config.yaml
head_dim: 64
intermediate_size: 1024
vocab_size: 32768
norm: "rmsnorm"
norm_eps: 1e-05
rope_theta: 59900.0
attn_scale: 0.125
init: "uniform"
init_std_o: 0.00921
init_std_up: 0.0432
optimizer: "adamw"
beta1: 0.9
warmup_steps: 277
dataset: "wikipedia_en"
MLP neurons of a small language model. Each row is named by its layer, matrix (gate and up: input weights) and neuron, and shows model dimensions 0-169. Each number is 500 + 50 x the weight over its row's rms, rounded and kept within 0 to 999. Numbers have three digits each. A neuron's up and down rows have the sign that makes its largest values positive.
A block is one neuron, or neurons of one layer that tend to fire together. Before each block is what it responds to, as a language model described it from the Wikipedia text at the highest values.

Description: The last digit of a four-digit year, following a three-digit prefix like 199 or 201, in date ranges, tables and biographies (199|8–2002).
L8.gate9:503482486476502607491512488516481465478409574602567416430506527493538458499457454540473454467474464527477532551392531542489528482498518524458448610585426440489563439517426534499456543500590438471493581452487468516480612483566495594518499510532478464564599513518589570513567501494552519413545570501550458563481603403583523492455518525484478477546516516514501477472534480451422482497377474586541517525617506443537469416564470463583525476476532581482530562567495471480501487511523518537457453526457502553463538552
L8.up9:549380419448534617513556558436512522524418457541456488543407530449535552498428473576471514534420531524474501556467388583537391600545570459542409511543474471484499411513486474508527501506485627567514453508484421484542447576468518588483590451520472480517571415513634480414545530520466473442521437488518554528546524395574551541526446363539494438556506517565510551486535480458503455439558443460515455451456428378498459463468507488487544509499526539505519379606505522520536470487419554514459435498549492514413461518
L8.gate180:460497495578502440458528516497411486455516456505524471429399430511453495459500558486682471538417492431520564529536524446415528520561458471451497512539461438444475509536500520523472531487535499447487508501474445413434524388533566555534468530509560405530599622528522633523531541433469512514422574523460476462542504398491452448537522536481479514535518506481502492557549547470539437484544517476391459597593491427553431454526519528575469564511523541462567454568472548427530522507461451552420527515485435575543530488
L8.up180:553403492542463483488506498420545463484466546503559456413466554402460464542445496485549444423541495496493567552478547498405454559552471521517580503493568406520511433472485487445457572391486423541551502465432551507504501538477479546525516460440429575481490428476467500519556540550492570486469623494565494505558571601493571582496439504453540418533504492479505414494573497534522546430482562535518563530467494471455500428514567420439523442516472420468459614458494500589458579520539584451507480456536390484472505541
L8.gate239:510533537467513420471553525451510473444445415532484531426428500478570423468486475580573566480540461544438483515625533513500499539411481464450563510537558503492498508527479522493452484588562478488556513447472390551507440488525593601527478529463507489485557486573505438468542483515524491420511525566448503567466451484411445421456550471504556539532474496485507455544542489527470482490424502520462525591565521419527499499508495531493518476507554535506532550477491525445550567583479402485461452487426484520407445543
L8.up239:534519487428515510446529440491416515548476483515564448426573567434519575465457486559485482503571553550557518517520470524487491438465506466568483557553417529415467468548479543478444616492468553523553507422517565528522417410502485467529463515390571446591558537485533506472596537471429543388472459523530491458484507381483495507535514513482422490472574504524505521477604502532471515545417583490488551512557501503543487516467528450445492504447413544439612452520550536470561501498474502468600535516418549512471489495
L8.gate582:505559468445480603594533459509564500527418523474538488531572549508549458424558396475528458427529551404473504496479495459572534574466468509429472466497347504498481490512497524616462572476439500457471531414494461547405581414477513562495484430372531530484545442489644541526466457409507449511533443422529550521468450428504499503486498399555472519484426531431482546508529531438465463470430458458458533568627507505508454505507460540497549468489521563434565445607522537499524537507553532384474475495531524555439450535
L8.up582:535481519549475478526501464538469485483461517552461451476489516520415442501486480425524488390450540583500478503620422466478403477578448471516448455397468462490458358512550547481564535439409450418523548451488476561526566504552414440396444384562501470404511507504538420544604440508512574542505537501476453529588590486460526477439487551378551412501483486466556499432584529563518543532596521545532495474498476402490467499487501499490538541525518497551453606490493416438567510554528559527498512527454505498507454600
L8.gate649:537509544507417496400525404503507432489528520483413448400585517548410432492547526484393452446468513449462511545578588564469496480499532393442471427473453421540531512561475408487552465511490487509489562515479471485394449397620544427482501400503518542465498446582506462486532447497486465573462557447504530499481507534491405448506520422457585442552490519516431545465501560437471484514445529494514661516563514510490464393529527484559584519546474511410503505576529432406414506544560516435493433493545456544522506477
L8.up649:529521537617515457450573489455561528531546466544444452505524492592549518499571511525494543485514431583520527558531548432499504499540497478545591475511484459514427492530450508531529554404480490530468549534522524398480505536584482513465422468625450502535545443562437497610459550514493545525450500528589542476460494553553529536537468556431551595450534511419534664558463468544597514596455598513455529419518538491513502530525480502474483516482467476467447499417479471477542475581405586525525501498502456509542449549
L8.gate795:396491500401579492500511461481559545464471567482426425480497437403456503510509582690475497479598505514522499492586532553440418428477510452508497558524552514539463599556538534488439414462489631543591495464429457515498568443520513504423514473528592470548526473497488489540588605477413536469528522517530500508478516493479459483475600471471488466524547529496566570528489449485505484509424587475470516453561513469523403423483514444565564540454488546486503593450500558416563489517500488434525481498411464552580493502
L8.up795:570448451524430526598547521443452459512520524681525405395529489434476477384486469440525512466542512533508528464512488490413454552546429507518502451483517484522474471484433503488549567402532489508623530454477512539545485498592495559466421483444503575527528558583479517513490537511519523514451494527387506525588475523489596521550530528474413449563467530475524459472500512461467474578462524461480516465580417504444442597414509495552480516498436590459488548499435402568459389550405552563486479430453424544436554520
L8.gate876:463450527511460490455473511548638562347463529543529555483503500445439497448442458598557501480447482516583541594576476474473521487533483485506547472540453407547530559420455583461467569448453549486414561482442510404439445547505523534530564417532541412523518547469560588497593586522471505544552556556458449497486391541474419443509519493505569521468437455490442487532443433509556562445424497479432489451539496462456506499527552510522462514571508472500334511604526477497453473532484541469543592433498538475516559549
L8.up876:466464524503445538570448420510461515530499546499545498449453490571515535555547513545437518446549613550528564568545492551505515400563549572460550613541439437474520609460495476525384538580433462498503484498455437485476501467481452472410486473447597561476517507485531503542551601553458447480535559532508546533471496502472518520449527490566549478523596469488483569500576506455522466561567483575516465450577496499501370406535454545488428385462507515564561579554433351495465541479586416486528570512503495554545519535
L8.gate929:542522488453492505477510459507563533517479534566485554394538495487566460463537486501465480496437556450407488584468439397515422411436527479524541507479444518443513485470478464490613465545387585513536519500494437430571533567440528630475453529499477472481383512492522538508469554462548526399475571542564577511420516471462508511514480519559538451525513396447459603403561398441510473476500458530447494500538462487509454473558562561493485458647519473510594487541532521493471523479572584599442440572629530495547585549
L8.up929:508497491448583450512492461540377543626585439555449523514497437519583535477491542489499452441457441480399553577468439452442493451545430513529466471478492483569510515402551423573492488520514600512495439432487593552598504545526461604511535504523581501568510404577484523582447536479531554507442435465497524608435505570548473556589587533478492629450520501520557521472568507482562564514496551416457538557543533539446488492551475538409451512551575431601493480556467556561508468488476511405444531459585600445523493590

Description: Closing == or === at the end of Wikipedia section headings (e.g. ==History==, ===Singles===), plus occasional country names ending a location phrase (Finland, United States).
L5.gate35:569452508594490543523482449581482393524525503598505534555482410469540488569450518464495515492486428503490455555555535533545517502501529561473483483484514433506530517462546509473528561481362578518524567458539389499496525501487442547493514531514570390512490530486429505566554530521466566476458614498534575514496490506547464514533482446543533549492522430520577577594495509552600505519537589529531424493443444478571546491574437562518512464546560435505490520590545585453548596481509431493585476459575527511551422516
L5.up35:486492459554571567487423384514406473505546390451481454530489482514539562400413469458556415429503538500542473531626453461555555381502526474509463482453479498541395525502479443509537493523491521465413458591494479526479420525502495501538532538516523488498416497488430528522485434517490464447526496539520543556526476499521500557536454609607515561499491470575511409495554529461558550562454440443450513473507425457548504441473479489515496559555512499507519608484521490477433509516455484465502489484578514434442557393
L5.gate235:506521523697480479462517440516480439474474472398472444413449571544486525560427505577555525354577470438529516553519535552597421512475520467500450614529450441580396543546486490533468445463473442556482493494561507494478571470465483567454521556479595471483515553427574552490502516428615480535509451539615469392426544524507530523522540479506402526576523451454497566455514376480528509472534516493491497507464493421497465506609503514546551512474543471547463528586553491552479448491433537483533439456488498526553438454
L5.up235:452511514556521554522466584492479573499538402509504476502387530420515536493546474583570529420517482450528514523488455553425486567493509530476495496614522476526473500508489454476572531474583427503485524480448518589517560527448480475409549491539617494566453486540490566487465456573470428409575410514599554421536496496491449492541516380489507469511536455540427482469510433454501530530488528518540488515448478476487429486552372515377439489474462466410493465428517435526506527462530482454568458471410465461446471568
L5.gate329:527602459518403576465408523480379487471487492478504442480529494508560486558508553483487493580495538613600523445570511512468512445478502510550503522593430614442501473547421556473475456409485490501542405552496566481391423559557541502480548481550451455438528579436536556466558596475471449444494504467563511519491522429514470549494571430483550499554589487433440526425510433460548406524529424494507484412519491541607499584593578519521452521524567434412575462431461419495498546479557527528511481445455548387474538481
L5.up329:571530463486459539518441491455396502532358515496542472481451590571490526492555454539475492494429534479539553516495496594467495502403472562553468518488501357535461505495481568604498552466591471465565506561442549624530557501543592504560537507515580572472501486557442446559380506408554495453485499596571555567564531493495520497480567462463595423526477538503513453469431432399505458584477494501505465541520460534356485517493480514475505581530502470488546491497401503438542499509595423481519516555585460560439531503
L5.gate405:529437548483578589492465447495430483458543505545454519475500488485572502555475498527490481566413467490448486544402530518495490474504434553466461593506547598543574463463471406483482471546469566457474501456493469497512435596477551456505537483519550514481518509516465512499523522524536461523431617529504466504441563532536476512561482497566518442445407500498507499498593479557504466505428500429513554478479506442519562483505473559495484477474531437465490484434560468448556477497566521418568555505561529408472398548
L5.up405:486561518524497488530482430555492519570478513447471457465496470509472485471445573420492442576538479559466543540611471447508613420478595490480477463486461428510463511570617611434490590489547474473580471522509533518398501503509455586526588500450466417454431468519414524594560579533424457460397496459468566491611468534496532538426462594550565549523533539491472456489431523532477467484577464488482516524465495533577562478576470498528474480566464511480464486503473515526500467435562545466495434397407522516596554453
L5.gate557:395558540496460437451440491474600491384544503514545403521549434515466439544516512504629449488591554431551495520528524536505472536499531544518543483557447466540453495518534533566496525565461579518491549376491507462521579418530465505491522476532500450542414554503386489375483541511556573454469552504566488452492472557453492539540489464506508483427496458438524530485491541539576549529479492544497444527539518444497475503564498493562560465475492446515537521547531529393500510483482564522567460430516508498575461370
L5.up557:518510526528587425473452469515507565504573505489552576387587462438438511509562480537575488489433447511533461556528534460492507469493532535515618515449486460574536521445404409532489523512491471514564551460461413530522505348451462477526418526448569428485492646547483555469493530442541467502463570510545464439509531409347489460467485540406466382589470498514468570496476497467413538518538400435444505582446586422546443432501527487533452476490429422503510487485556565508556546508511509520501552583545502529528507457
L5.gate627:555521623582415536562441467463515511410455527507509676511515555402529452470488470516479443489558554530531476537518499431548510582420480547538489508502486434529506470460474578611474492546507519519535542530470473487504495546472600564534453579458602446451471471499578479505462484497513547554406468438478538494432456476455556437493429540511513462495504522518529563496370434529547405384546561583571439585577436552481431481470500494514578486484562602387593433444491515477535481493530468470439488526460481513439615537
L5.up627:519466508532477543455467352464486548491511491452483521482506570499525532466545480485567529484518428530552424449512555578525564577422514572460567524436420520529473519400493596545456471437437526435535559581467522553420437509488430529516463479535432597444492448442493502507502551463438469486547423391546619502591529487519501504513553517515486563536555605562521479440583571543455486546526483395498533560485435483502452473556491544504524438510453505580584441450503555494574504487544562499519475533535554566448495580
L5.gate784:416458502479584535465500345465485597479477465536566457543514499526520528523420581513574517535521414450573448529507532546498472426507405519451532466504448449496478529416546613566442518456486489423558532489517459511451502536441493629498535496524534468490622516514494572451471492475466598461484551541540539523535499450474568494535548555501475586558526503448442508559524508434484520576478456491422457543505567506461506494516522500486472491525559457477547443546429527486470533536483602442551469358548434491495542467
L5.up784:585473478460515558521455447502366522490497498550530493476526432539472511468558502503506457551570593526527460510524476461511505432482470521512460535496463536459402485451482473430580496441468461526481486589459496579418536529475558539432473533508531440468458499498426513516642560487474484563393424535527568541532496492436404392480490595567511526520518394548487429392510512445530586570505485508584421629565521584530475510461492535409496457533474471520521529466392441479429494501460413502522570465519470533553482531
L5.gate990:511477566549526495499402390472499612419518464544481570509447498511459544503397561513558479549504546471547444515564504636531601459560434479551489376476463494554454482550514517475464480590475528574471523485492490489415472472555405562554535453517497432502384469430456457498576521515499504566568588608435538521513469588480443448569566538554531576487474510465490469564528478507470545404456487444406519516508564511541546493480506524553441495563514543566526533496496463474493489542444467508423541447543562494552443522
L5.up990:513468397533433436459464452488505451503554498542512518446493538586413552551464515530450492533497444551570524518487495494536512459569488561470484497512519580582555456552454512499547570578436510414465589572549481586526525558486498496565454535548559546524479524583492442646433514492468469498535588472381518426516456508478410593425451496514569353513430432452572453456459506533571519561518501552529407501463407537468610493501424471511513473490560432547482489555478505477493532497537522501515507636594519449478499548

Description: Last digit chunk completing a year or decimal, such as 198-3, 201-3 and 13.-13%, in tables, infoboxes and stats; also some label colons and heading words.
L2.gate914:465453514515447484453531416450504504411453502517501478505467423468643439417407559486608485472579544485498497470511472553469458435492567501526464469541425574405426538479496470440494468514454523459458475415438461537524599453514549480443529431498490433504383488483543546539493579446548542490446619595499591503404403457440486553467488593500499502467491402458454533470484507494575532581477475519474501489550492463518469491589573521540530514519512483522564509510431531549433520518536523522467437461488477557509439469
L2.up914:432524410532397486521421500475588520412512526555444531523455445576568526526446474540460457519519520537466562434547564430488391483453526480540519488558479445524434503577483510468465479464547543499455478419583482550454541414482483508416496545447542485588409497447479539531521499484570504546459632545520569485438499467509420512490487599495427460504532411473533446473496516514627546492515501543504451454578446490572443499504587468550493536484515484571518452557498512544478506434486506522486468483538524532540364476

Description: Closing == or === of Wikipedia section headings such as ==Career==, ==History==, == Geography ==, plus occasionally quote-ending punctuation or table cells.
L8.gate404:536419520561438392433490446469484485502498446477482430557389515499534433451527514575592549479488511540474459567521412591435518525477431531556481449518446468525464541526454495496501440387472476491474566429484492509484495546531439518578475525603504474408475509514502565535510551477579557527494462582478505468515516460446440518490532563508489552520488500553449502520504462464557510481570544520525465446547510545438550535531550523525494560479493526561417447513496476427479573529534523533495407533541554538483444511
L8.up404:452475364529380479537521486460512439505402533492496505511438452478427468387453480478496459545551493587503589517560477592433496496544532491433409545554397450600502399512458509511498446466556510513477606431529484538397450539506459486552521512467603545512412502458520473517469463466554552551512547518471513513489504515500466508507406510519503492622463578555496528503635439530574491460484567507540447476559517525529540578462413521548473480473490490468448563508596472462490563493473511488555419440503506500435481437
L8.gate545:508537452481520422447513473410499494515479441534395507534464534502510418415489430432586463461558534550503535615489579519515506512490548460530577568481529400548373480444467535481488465468480495579424435526480520500381434423515496445562606506597477461474470530405501609512590475523495487614444489509486477495427527518567601539422535418497519426496465519516469506532560482474597546491430515484455543511434499466435416499519539629575566506562487480576533488510495492442551534480467515458549497458453547524498543493
L8.up545:526583559484495518483504534511598419425550544561619460505448482393494473532512485513500572521524429453595562501424574519555512441528426508507505502494472556434449493566530519441492532563465388542604499374454533505450448476529513531536526521472478483595524513468607455573523474498494521565550498489564472421535442510500586492446458519492542500427595430470433536582479626482579468499404549552448482458407598495500409464469481455522525502528480486461562597441550454465560521536540445494463549493512491528489510411
L8.gate553:508443514544538467550585469521529521468452451573535468483611512592559540519501439465511440465531515483521458571579534524499454559540464485480489513533533463504474508452492445574503468513358526532580547513511509508530519433580517461487543544430551486451512510461564492573568485472453465392499479572354477491499447539543597538577441459483443514538428444442472547441603577461522467505542547546426515509465475504456412500534467488475512507473586615544506439428447490421486557515478458496440508469521541524518477484
L8.up553:507506535513466529511399511515420527505435363618553495536498467535519444422473544525507419496460611542618541470506497550527574527445528530499569446523560504508554543515457402587504492534480428514569486473517526514457464526486567426446415535507473416502535548422537522456483524450431477508479526498526481500472481524439573462519516472433496513457414378512446543465502533477452485375526593547523472452466423570459494538462422517499513513529526490513390499510515467421406429551502467451565513411434482500510488497
L8.gate605:532503492506422514563529497472550515513481490563439456567454539510518334498479423581499515547543441518575522560511596446542511478483562525503559479512507530533636478537379552479506449530439503551470594495506512510532448505486542486520540491433532456492540500514503455537550611511476465501450510469462592461512432398439530478494533471456614436469486377600549516532589499422570582436599447468499408554472483505445413421467524443532466518472396532435558594461556456519468569666547387430457482434402457531516526570
L8.up605:491460373526443525463491510571489470477472436511538558528509527532400420452436603427430545539529473490549513538516568511529415478536536511457450397501456518615559442536546487390578448480537525549432495484474478525464487523476465450555522557606475548566553416457466410491416605573400601617474546485579603441558483484557509400498418456507493513439498474565482524554481504523562555505534463510503472488482556519533553542476450456582471581516470526480618513518581475513576530490530470377470543533597519483489348523
L8.gate667:532499500482557546454542588560446488477544495565540415456491478558407480500356574475527510490510560512469460585566562468563565492454546547500416554526513544490513465575480511470488468601485550563469619461537454609479567416651503591552513476489413443533551510527433469509560507519567509463502565510490543534535541436504473468366506540478546554577523465471550474567582519495526527426465489469523485490528495389531492542466520489510642538514573496460512454494512504534600520527544465470522441443492509518482470536
L8.up667:500533557621503500463476468523493458486441435509507565542503432478472455539560534380531500417457472621511466484517500481489521516543568529586529517473480615569438558408439526478459596498483494429442443508547452489490539510504462549446525553533580454428505543361531542614493546421530532451495541480443473478469478570507529453485499520478490507556527442460457513628519430495478507500547543570517489481536464423525412524543516550518540506523482405587555455576439487460376512528450490589477549478572575566481524496
L8.gate680:512453560556472556442428402444534503457466549497467449429535562584552506495495452562508521551436508552558438504543544493493409423538438468508486487597449432512552588475556527571553522485488472525495580522456458470507471455570548500527442493452594489453529539441537497506517442402574559427548495505521526476426478498474491492418452441561504422386544540460504575545513421558589501507487567458537561449498464514480538499453451469537475504510569499502442473491539555536521505515445457393433409466520432508548523520
L8.up680:443450467596453551550445477529522495546415538425499486466544447585514484511447478506512537450480462539514518518519495486507486463556585537501476513615450453451515420517515481465487488499548432523522624493477503504534545425480515527544412484393568506519526471524528544508431476484471452475489440501532456503479488502517454520423543468516474465478531583490473478501472452530593434589507562441587524465472411437425416414407469405511437548429470554515434521470542504387475457450487541475531528468389423540451478563
L8.gate725:556432485439473467499452406506493510481574539529472539426447474518520450487527517404511575542421579558523499514567542452522535412492515455523454533505473494511484412421402540475450514489514449523473477494529399581469490476595514512548531501501551500528496440421474565567560501428462570435489582484557447532397460524478454618407438497445572503514407579397431557573495407543464404537506423500553528444546537470422470544605418498501510517451445452521549509445482497491462445530576469485549520455545513571471427558
L8.up725:471552485505457459551554495537520454526533491420471456466419545460545514408523571467430452523459499529430470459426442508509468491485531467468526536508474572465462468442537511482554581535493412459478523610504534599459508563557550545503461519499470446541499521430552494540548460491519489465481489464484429557544542476474469546518533587511502544416513550487483601448501413652496493580496460539626469511495492487396412525477414458491536566417468391400536489524520494486419434520517503518507400500403507425493447530
L8.gate900:565569471468545487471468579522653476471439473414506549529464558445558481377577542508502499440585450386500501459457495496573498445520556411420386508475438455566449571439513474499597467500510497559369495563450501503481553444644452496493606469483574399445528468400518550441467528536439560591450494490413546477476465526434449439420525434485475502436501488476524439540428472519549408433510501490472443382445516490543523591486458478515545515545395470539496475519559421588447382565595469404536445486512526463450587431
L8.up900:440570498500569559556593521512442519497568528541523552591471593530465450514452456416489442593474493491520468425501522594542538582503439547542536478510498536370513410484498493489464572569639444460571507471477540448463479604468510454521458501400534359564477445500613587535544536472517483419481405575509481401544462504559519468450547625464502509508464480613497505531439528456454448528506465435521453552492538438438409512461453540444496617501556436469577534512563534522526529505529450534455483503510532537475518501

Description: Names of countries, states and cities, plus nationality adjectives, mostly in lists or after commas, such as Denmark, Finland, Kentucky, German, Swedish.
L2.gate655:449435490383567448381468445471500585483537530402436470407482530486531425591511470511555491546619532496528437480565494570470483565460467478530529543452522447539473493553452503468595567463465406582456498424434514500395480459534604479463589433570491518463516528481558495514495564528512472508575573400397463459522517506406505457452428529504502601573473543448523511540523507512501439528469477479544470481560427433431416406553488432525507462579456516531516449411544481402488480496458535635511515408423413444413493470
L2.up655:539550420520514507341466572510550605500535557510468493482480371502554472564561481539536547529582596497583485546482477510470435478470531551569557512421458610550484516439487541427514573402527523428559490432469436524414540593528528579421531460529469510526593654479471469450546427445476495532550543495524458514488456483438483567564424486504509472534424511518537517420519414515543598511551499462431428482416454434444531452604483459507537484582462537498531536546506504540455496457501489503453426408524438451454504547

Description: Final digits of years and the word Year, mostly in wiki tables and lists (199|9, 201|9, Year column headers), plus some section headings like Demographics.
L5.gate36:514427415529408600484485465513448443514554535479487622493386530447455475474451541509507510563445573452465468554572484439487456497446508495467572576518512452476527492521450466440561488517579445480530544535507530549522417497515547545575490526447490524577592555523493524539440591517535617461539397469571538428565591433464404444419534458425554485562577497453592453432455539420514462498435510528499492571466462490520440519469447586506441446482513531504472462557487558465659523478605443388451430498549520553485431603
L5.up36:488555503444485488553526409516551456420567564457518483406469468513556532549445447479474562552485550550495595565511473483488455488473628429545488483419523408474636472491494460565499567549496480558527479459495476471512574437474577536468466452527535518458453501515578503490585427538443401447457509490515486533531517497496528457540469574540535561554456483512383559587479533443448602559524556503461526483588474480490453524506551545553522533571413543518421534551471431530499417489440591582482480492500505534490505404
L5.gate264:492599541564455511557508498514468530594515545447495514444528509567502506587494493565503448502488570498547487532489497573486479488527547589497538491421585484535586645491421511575453528480441499462505495498419450390425449443435648386509490388523458527512513483484591522456474463482398530536458518462505535545457552451488569604493528522516635499575431533516473548515538506486438473487512557638487444489581410504476473419520657588443560420563483537521471512550476536512544505459482572452451493526502592461520509576
L5.up264:420555502535481514507500371474535464483512456512510473521479507521480512513505498429489456456465575490449516537508473484554502436560584402523457439474495444420484560546507463459514533444564483585506514474574518438513531467418462461488505555429526535509436539535513513569528540527475469401462458497471527454589499553590500458454422578553534537534501478456392525471428537470440578512528469450549537469447516576517469500508496543408418588520428548474504573593497470518563431469393555531536537496491526520519542492
L5.gate351:607443578531422394435515525440516526481556486514487495452489524425456520531459493476453597490505577507484517439438476421579388562465519498491523579582388455452551451562496511506469552518506497553533502400451452507429533503523500607516446515607468503400502480535590548492517589481526574445588502554539430525547534499512469544502455548515475396571495478426576535532572538453469525509535502586501548478573466566532403549483457544476638441542514550452570493481435539479552621525565504477513488475632488426518559487
L5.up351:429509489521462479473544450522445435435459517442559515525542486498488523513523504539527532569504396575481454528571414406548391437506504559496407465453437623460543449540543499521526414509535458447511514369533518605501488522406559527501449440513495537526562533500533451454471501490549560483561389511504608433478524468540435453518494496427475564565584527497510506482376520488546437425458501454566485499550440525526474448447526449508591513518551493472553544562475556544563579561565513561500470524498397478593480480
L5.gate491:460494483430558426555517433444573577424432446536505473438410552516556462390525478544526572453486449551500534512447504573456482601459449473471532471577470541430571517468486468459421485642459553520485468502459466453449528515589559659457522451530584494502534491572523440473510521479575592436493520457539530555557606493544386520462524505425542578475464420427492554499437446505488503560473476580491561483628445475506498464496581513493516600402572556505505560384489516514418511531554448493491427529451486544563549512
L5.up491:559414428427516439424506479548578590560460496551577521549492464481529474490418591499550536503527580409479478554489535550494517462577459426468459465351482548470515539569471446485553546555475352515555481533484492493421521547554465530509460429447534466526488506476547579472463498485557486545508529488485467550491529518458475545486532547549571427520536399584548425559464501486393519449470452532508584460530536520550463421461517519501540457503477599464520444543426599505426483491521547459413496500438538531453565440
L5.gate505:577435529528525400458469416449529452497435475442434464494464510516544406466482540590546535563522434502456550544510565500501489538552430478439498518490501486506511457536561582495504457547490488419445532562481421485461466482622519524452514507473519534446550586451495443384552582452498577444605429549536427509526482509523423461357587572418542468460520461480582546522417481568538439348481509576520556490558458512560428448501478436482517516442594583443476527556524539564583606482572442499552453505449487477496577596
L5.up505:508477531489580530592565489527494364541492533425463500556480577545479558432609529471473548510444417469500550535467515378477509551415437435454544529530505515438566424485543484463483419536523498468530509500513432521496492513506575568508448508482574518495587539466545424391515487496459530494516484508484517464512554395592457454373536498424547545489505511508503453492452503518574423371533491620549502571501568581457464548467463532534595649419489526499485509556548431545583472403580453550438512478427555513504531616
L5.gate762:553502509547512525517426431405489524516461509482554581525389483382577407548407504543550544573441536519543472517447506519464557504516519519489408541453534394452474467493445544515493507445498486492482513472414419459445547454607529433465446501492547393544521577422500598504513514400544516524612507476551483486510467506451564527550565557502574492475522532393531534643424450425543412511410601568408524449574426412503576566490456490566546534542470510485473505489496551439499474611536469466478521532478457592445506556
L5.up762:554510489592449565493556514494649399536513494512509551483488518500475474533509564412550552470439487448556585535522488463505542413459508551484495442435515375465529474520491568508499489505434507479500463545539492503480447519472491509459423450541490521444513512407492538501604551571501558517441429437544537497503532542472437540486583424485567507468477598497426572535400444424459500421492501538575455502564578554545569542541510452523535465454597517556564606525538427551437539459547606520449503529526420519494549470
L5.gate825:464526492520441493425527451446591484544513492530472488397413526497471424507497490548474576487442480413500511512584527624561524545450501521524400519581438408524438526590429586468538449554533415548470464498446457444414503484542506495455437465475460555440401431466419426518496625527537524521573457534452512566534459526547532496409535470439474428572594583517466484577516526472511525496447544518525558530468501549437374558465534520530553485521434615523453459530426461438521491489533513576444454395564517474573529535
L5.up825:376479561457442531462446442471498515478427518438544469476461450593457511467604471429540596439630541486458484572501476516556564543472421493429509458479487584484496511521467504519453533444533534511564536497611470607527536502436514551518517447482475504560543546508466503463511424526494449467448555556564530495549485435503545506483523500569512534517511539531498532492540586537449472604511575462496496510620521608429514517477496539468450558546486512492621432440520499504461450555441429550465410556456490570514533414
L5.gate869:555536485500422437522582417456468399505392437455507490412393431501563490466495594485552518553460576555532492580450495466524417420499551519516378460517450486523447532587501487512460499466495483476368474462395484419491426530541523527496506517435515402507487557430522494440496501443495520474535535476559485497385573537465500593449430554463573367590427443476555469509433418443487499547433542512417453470550490485559477553536483572473510434510485546481514481529493493516545456514541557568494542520550548579469513531
L5.up869:512522564518449530462587501484527527424460489528523588451466476379479575590434506490536471549543472474564552520486462449483625513515537522544475510465440464437492485505553451469442479536469480527462478460513496502472535525598561544498556484582586480504452482526519457590480462412536528571522544403546541541470411513468553520553436487488465486519541551529400467538529499478579466489582412491469493517566483492523510527538462434488605557512385495538469461465480537528455553458505489477512481475491482538537523553